{
  "num_hidden_layers": 13,
  "hidden_size": 320,
  "num_attention_heads": 5,
  "num_key_value_heads": 5,
  "head_dim": 64,
  "intermediate_size": 1280,
  "vocab_size": 8192,
  "hidden_act": "gelu",
  "norm": "layernorm",
  "norm_place": "pre",
  "norm_eps": 1e-06,
  "positions": "rope",
  "rope_theta": 3240.0,
  "rope_fraction": 0.25,
  "qk_norm": false,
  "attn_scale": 0.125,
  "bias": "all",
  "tie_word_embeddings": false,
  "parallel_block": true,
  "init": "uniform",
  "init_std_qkv": 0.0258,
  "init_std_o": 0.0,
  "init_std_up": 0.0258,
  "init_std_down": 0.0,
  "init_mimetic": 0.5,
  "optimizer": "muon",
  "learning_rate": 0.00949,
  "lr_mult_o": 3.0,
  "lr_mult_down": 2.0,
  "beta1": 0.9,
  "lr_head": 0.00575,
  "max_grad_norm": 2.0,
  "warmup_steps": 200,
  "schedule": "wsd",
  "decay_fraction": 0.384,
  "decay_shape": "linear",
  "final_lr_fraction": 0.0,
  "batch_tokens": 65536,
  "max_seq_len": 768,
  "doc_mask": true,
  "train_tokens": 380400000,
  "max_steps": 5805,
  "dataset": "wikipedia_en"
}
MLP neurons of a small language model. Each row is named by its layer, matrix (up: input weights; down: output weights) and neuron, and shows model dimensions 112-239. Each number is 128 + 32 x the weight over its row's rms, rounded and kept within 0 to 255.
After each neuron's rows, "raises" lists the tokens whose logits its output raises most directly, leaving later layers aside.

L10.up701 [130 134 163 163  94 145 128 103  85  72  89 122 104 110 122 133 149 131 134 140 145 162 138 198 137 168  78  92 138 200 112 129 166 177 186 178 121 137 134 141 169 142 109 141 105 139 122 173 161  88 111 178 202 162 155  84 133 168 118 120  99 185  70 181  95 165 115  84 135 116 122 158  74 141  63 125 116 110  88  92 115 154 105 127  96 122 164 128 153 134 151  96 162  85  60 116 120 184 110 122 105 184 147 140  77  77 108 149 142 120 152  60 111  51 155 155 117 150  97 127 183 150 173 103 132  62 158  83]
L10.down701 [144 113 141 121  77 135 107  96 144  94  97 124 201  61 113 178 182 171 172 124 161  85 164 196 156 120 116 156 168 104 139 137 154 154 106  98 170 119 130 173 121 110 171 119 127  75  96 138 112  84 192 115  91  99 158 141 133 163 143 122 164 149 108 212  72 129 150 106 115  99 165 139 142  85 133 147 125  57 147 120 116 142  99  86 121 125 137 124 162 139 183  96 126  64 174 149 122 182 154  97  67  94 131 105 132  56 143 121 100 132 136 134 140 134 117 123  97 174 164 145  90 119 175 137 121 124 148 112]
raises: " it", " an", " a", " another", " its"

L10.up829 [130 145 142 124  85 121 158 133  55 142 147 150 149 150 154 166 134 170  72 118 124 144 121 166 113 108 151 145 144 137  71 173 154  93  65 155  80 132 126 164 128  84 121 127 103  95 176 162 145  71 114 135 113 143 164 100 161 164 182 117 149 139 154 114 112  49 157 151 118 131 109 109 139  84 155 116 177 126 170 118 117 120 144  89 159 154  95 134 113 121  96  89 136 148  66 137 180 176  54 202 128 168  88 127  77 116 176  75  63  97 129 132  56 105 170 102 180 125 158 141  87 110 124 183 103 164 126 158]
L10.down829 [143 137 112 103  74  81 227 123 126 159 140 141 139 160 128 175 151 132 128 120  60 153 131 156  99 118 141 120 154 136 147 111 160 101 104 171 174 142 132 149 125 126 153 164 130 171 110 160 113 148 141 235 137 161  82 124 173 141 182 179  80 120 131 140 165  50 139 172 149 133 138 121  67 105 148 159 126 173 161 123 108 162  97 100  96 129 138 107 130 139 145 103 116 141 136 145 157 226 138 134 160 137 129 120 114  76  92 117 139 143  84 171 104  89 107 104  84 123 154 114 124 124 146 124 138 145 161  66]
raises: "y", " I", " W", " II", "hel"

L4.up437 [175 122 155  75 116 202 107 117 164  89 163 107 142 118 115 154  95 102 181 199 134 127  96 109 102  88 148 117 100 205 110 148 108  40  98 153 119 117 126 134 167 119 118 121  85  62 157 164 156 116 133 166  67 173  99 122 149 171  72 126 153 163 143  92 107  71 159 172 139 116 136  76 179 124 164 113 114 131 144  91 154  58 139 134 133 114 172 123 132 115 221 126 102 159  58 157 126  80 142  72 123  95  96 140 139 148 139 166 157 143 164 125 143 165 149 151 159 159 134 153 134 170 120 132 192 159 127 154]
L4.down437 [147  86 101 186 142 113  92 188 147 133 144  69  93 152 105 184 138  96 168 163 203 156 122 119 165 113 128 135  83 155 130 139 151  79 157  85 116 124  95 141 113  98 168 103  85  96 155 149 155 114  99 108 104 134  94 152 141 144 149 120 114 136 141  55 157 131 151 117 172  98 130  34 155 168 171  63 162 101 140 127 153 138 158 127 203 125 148 135 183 135 171 168 129 133 105 141 122 148 156  82 128 113 123 185 125 131 141 160 183 103 158  94 143 154  66  89 203 144  98 127 143 180 140  92 142  79 115 133]
raises: "ield", "ront", "ey", "ound", "uted"

L2.up34 [ 55  76 104 138 148 103 113  96 140  82 193 170 146 163 121 135 163 108 153  94 140 136 104 106 153  91  62 107 156 179 137  85 150 134  98 136 125 159 121 137 155 131  47 158  85 150 132 166 110 105 136 103 134 101 172 133 193 188  81  83 116 169 103 168  92 167 155  92  73 155  93 120 174 196 110 126  91  96 144  81 148 167 105 165 107 119 147 140 108 136 128  95 109 151 195  90 177  95 133  81 125 137 107 151 132 162 169  90  81 161 151  72 119 175 134 104 135  93 130  65 135 128 139 121  98 159  93  89]
L2.down34 [ 96  85 173  99 164  75 117  66 130 171 242 137  67 216 116 104 113 135 175 129 143 119 161  89 103 144  92 132 119 169  93  86 123 164 124 151  83 120  85 135 163 147 136 207 132 165 107 151  95 114 108  98 158  65 107 109 120 124  94 105 113 102  93 130 146 158 141 104 136 108 154 108 174 211 107  41 108  63 124 126 191 187 121 200  78 147  56  91 141 186 100 114  92 148 170 109  59 122 112  85 156 127 180 151 139 156  96 186 102 136  99  84 129 139 131 118 126 113  83  54 181 142 129 155 128 172 126 105]
raises: "ged", "wood", "dis", "ger", "lands"

L9.up58 [160 112  86  82 135 127 150 162 144 183 155 157 148 120 202 169 200 143 181  73 113 171 157 133 149 156 115  92 184 128  87 129 127 105 170 200 110 129 124 134 141 143  99 193  92  89 124 109 122  79 131 121 149 115 122 118  95 107 211 127  47 115 115 143 134 134 129 130 123 191 135 125  78  89 122 141 150 116  58 105  80 210 107 110 127 137  66 133 119 119 151 125 111 119  55 133 124 163 174 149 141  96  86  77 131  89 122  80 154 151 138 108 148 144  91  80 158 139 150 168 158 104 168 143 127 153 127 170]
L9.down58 [ 94 145 131 119 117 101 122 124  88  60 160 131 145 163 131 121 152 164 124 151 133 137 158 117 101 102 123 116  65  96 118 130 115 115 117 149 122 109 132 132 156 146 188 173 185 130 119 165  71 156 163 131 115 183 139 110 130 157 118 151 119 141 202  34 179  63 171 165  90 124 173 109 121  90 146 174  92  72 161 176 101  94 138 148  93 110 149 149  87 129  78 142 109 147 143 116 159  84  78 170 132 110  74 194 124 186 122 132  96  75 141 165 155 120 159 122  87 125 123  96 161  75 149 147 178 132 136 156]
raises: " during", " when", ";", ".", " while"

L6.up1054 [102 175 142 107 154  83  76 121 154 139 160 139  96 115 136 148 106 151 208 112  95  57 153 164 128 131 116 182  97 158 137 103 100 136  62 102 155 193 156 141 127  71  88 142 153 159 187 144 140 161 118 149 128 152 121 111 135  96 157 171 141 110 115 166 162  83 150 166 110 188 128 128 117 121  89  86  84 113 124 138 132 133 165 145 134 132 123 124 123  86 107 118 137 175 137 161 153  43 169 151 180 170 131 145 119 116 124 145 136 156 195  94  77 119  92  57  86 113 103 163 188  86 150 107 159 128 125 115]
L6.down1054 [108 167 117 120  92 122 169 154 114 122  94 104 107 112 142 150  76 147 126 119 138 118 169 164 151 169 129 114 139  87  60 128 111 110 179 128 101 159 193 106  53 125 136 152 161 158 102  58 125 129 140 124 113 131  86  88 143 134 133 130 147 176 168 141  80 137 147 156  65 141 135 132 121 133  94 155 173 142 205  83 122 164 140 172 167 132 105 101 127  84 184 134 115 144 144 116 108 180 185 121 115 164 127  88  91  88 141 146 113  97  81 132 181 126 123 152 175  94 147 127  99 195  90  78 160 211 132 102]
raises: "ère", "rid", "hood", "ris", "ness"

L10.up613 [142 104 137  92  97 132 178 145 176 210 119 154 103 192 143  36 127 135 138 162 133 168 127 159 167 132 181  59 107  98 111 109 179  82  84  43 144 172  92 146 119 188 117 165 159 125 123 139 109 162 139 112 115 162 141 166 158 114 116 121 127  86 136 105  97  26 130  56  86 169  81 153 111 118 115 114  82 106  82 199 165 111  68 143 200 112 117 156  93 138 149 105  96 125 159 152 114 132 107 126 125 158 161  85 115 191  82 143 166 127 114 127 186 114 129 135 126 166 118  77 137 122 121 122 116 114 136 132]
L10.down613 [101 147 149 127 178  82  82 152  71 109 120 104 150 149 178 114 132 143  81  97 177 166 157 132 118 123 138 112 103 158 146 104 126  93  73 152  43  72 155 148 172 168 115 105 150 136 141 112  74 137 145 139 100 104 119 124 156 156 168  72  56 134 150 124 142  89 107 167 129 145 175 121 116 173 158 104 130 110 125 115 130 152 102 153 126 137 150  84 158 112 142 109 106 116 179 125  76 130 130 180 122 126  82 102 166 145  88 159  99 113 135 121 117  66 107 199  88 143 127 153 151 106 170 146 110 177 112  83]
raises: "ings", "ature", "ian", "ing", "burg"

L10.up81 [141 163 135 138 105 136  92 108  85 144  87 132 141 125 158 149 147 141 151 122 124  96 123 149 155 101  88 115  86 101  96 184 111 150 124 144 164 115 114 119  94 173 121 106 168 121  59 150 167 114 132 144 159 197 140 123 115 146  85 145 109 126 127  74 125 116 161 128 132 123 162 124  58 160 115 125 151 200 138 127 115 185 148 134 143 132  93 106  86 139 131  82 149 145  86  95  67 101  88 137 114 109 136 165  86 185 117 164 110 120 117 110 204 133 150 101 102 137 130 207 108 125  86 120 103 139 145 153]
L10.down81 [138 147 185  96 102 139 160 158 136  63 139  91 116 170  89  91 164 167 118 138 181 171 138 126 119 132 130 128 182 137 139 191  81 141 132 142 169  71 112  96  86 172 141 144  68 150 136 121 102 123  89 147 146 186 120 111 153 123 136 109 142 164 127  49  88 162 155 135  98 199 140  97  92 129 152 125 189 122 115 173 121 114  89 168  86 122  47 130 143  67 140 186 177 169  81  92 114 104 114 132 137 171 125 155  95 127 141 129 100 121 111 162 156 114 108 111 179  90 120 129 123 165 164 132 180  95 228 120]
raises: "ing", "ed", "azi", "ally", "al"

L10.up224 [127  87 137 148 125 100  96 142 131 137 135 117 161 141 166 140 153 177 103 141 121 122 192 117 129 172 173 107 115  78 142  94 159 111 164 202 142 107 157 162 117 118 129 125 123 100  75 135 114 105 178 192 147 119 131  89 128 173 151 185 115 108 122  90 147 109 160 124 197 136 126 115 112 137 137 106 135 123 188 105  55 176 115 111 120 164 125 121  88  21  72 165 142 119 137 158  90 150 102 159 169 104  97 145 148 159 164 118 164 156 156 125 149 134  58  90 144 126  83 139 142  80 131 116 139  79 112 142]
L10.down224 [114 174 136 144 151  84 141 109  89 146 138 156 150 136 164 104 112 142 184 121 139 108 120 142 186 211 138  92 128 149 123 130 148 149 123 161 185 134  96  73 157 163 113 142 166 103 112 122 148 153 112 129  80 141 142 136 143  93 153 108 128 140 143  97 107  90 153 171  98 138 115  71 122 140 141 174 158 116 129 149 148 108 135  97 103 151 142  94  90 103  72 147 101 126  90  97 186 144 103 179 134  86 127 151  86 154 172 203 121  96  96 158 145 129  91  95  75  92 111 132 159 140 151 152 187 117 129 176]
raises: " there", " while", " except", " when", ";"

L4.up812 [135 200 164 171 177 105 122 181  97 193 106  85 140 128 132 114 151 121  96 152 154 128  89 138  95 129  85  97 145 107 174 133 105  78 165 116 106 109 101 120 180 124 131  91 126 176  87 129  40 121 167 107 150 126 111  74 112 123 130  89 146 100 113 152  88 129 133 143  91 124 135 108 115 109 130 162 113 104 164 127 188 141 152 131 118 130  96 122 140  72 188 122  97 109  85 167  83 139  84  73 179 145 149 135 155 144 152 160  95  98 157 132 120 142 126 173 138 108  86 185 120 145  92 202 131  61 142 148]
L4.down812 [103 145 123 115 117  75 162 161  96 132 171 120 121 136 149 140 141 158 141  76 150  85 124  60 143 131 147 157 147 179 157 109 139  53 117 191 133  97 149 149 136 153 104 129 165 106 128 125  58 132 148 131 154  95 110 169 182  73 152 143 109 141 189 169  80  96 115  80  86 107 180 117 168 115 149 120 140  77 128 134 157 138 113 157 109 148 112 161 100  40 102 177 112 153 102 140 205 147 131  88  88 140 101  74  96  76 153 117 109 157  84 137 149 106 120 123 153 166 135 154 110 139 143 125 138 133 160 125]
raises: "ion", "ions", "ires", "ire", "aine"

L10.up157 [152 121  88 154  87 191 110 146 151 100 183 146 130 130 172  38 140 161 105 112 125 152 108 145  79 130 150 142 141 154 139 174 188  70 155 102 104 125 127 140 126 133 135 131  96 128 119 113  61 205 128  92 176 143 120 148 169 104  56 110 115 128  67 114 101 144 142 105  87 106 128 127  88  98 153 158 128 122  79 136 147 116  93 174 134 118 104 144 111  97 109 135 120 165 104  66 167  61 140 179 122 118 107 127 141 135 143 144 161 139 142 190 165 106 114 110 131  88 130  93  74  50 155  97 115 186  86  99]
L10.down157 [139  88 106 101  90 177  62 176 126 171 170 108  47  71 104  94  73 116 113  91 134 159 133 143 112 148 146 125 154 129 163 109 164  48 103 160 105  95 169 105 133 157 152  86 161 122  89 112  67  87 113 103 170 126 119 113 117 122 157 101 109 138 134 157 145 127 154 143 146 131 132 100 101  94  78  78 131 114 116  87 128 131 178 139 122 115 125 102 146 124  90 124 165 136 163 130 114 146 151 137 173 172 138  88 180 135 144 170 102 140 134 132 125 132  81 128  80 141  82 106 114 105  52 127 142 178 171 124]
raises: "nes", "hof", "ø", "ser", "nai"

L9.up1012 [159 145 138 109 105 124 117 141  87  99 106 166  72 132  72 116 149 135 137 152 157 126 157 175  87 130 159 102  99 134 110 109 147 175 165 119 117 142 195 141  82 138  83  97  86 130 117 146 128  96 117 171 149 173 174 115 146 182 201 124  68 128  94 117  98 127 151  88 116 134 133 157  83 159 129 160 139 150  45 105 103 119 114 101  66 149 145 174 144 118  95 135 162 133  40 138 161  76 160 116 102 235 167 103 135  96 109 155 163 148  91 112 147 122 163 145 117 106  74  96 137 113 143 111 142 100 143  91]
L9.down1012 [190 132 118  95 118 146 146  98 194 111 117 157 116 112 118 111 171 150 162 145 103 111 134 204 112 151 173 121 161 116 101 159 160  71 113 125 141 118 156 122 165 111 106 116  78 156 121 127 103 112 159 125 178 161 191  91 166 124 163 141 130 164 124 204  93 134 134 106 102 133 152 191 119 127  94 130 123  38 119  98 114 209 100  86  80 174 164  98 121 139 149 127 117  68 158 171 163 167 149 127  42 131 137 109 113  63 144 136 125 126 144 116 115 120 143  98 140 144 106  94  88 124 161 130 182 110 130 118]
raises: "ulate", "ize", "ze", "rate", "ise"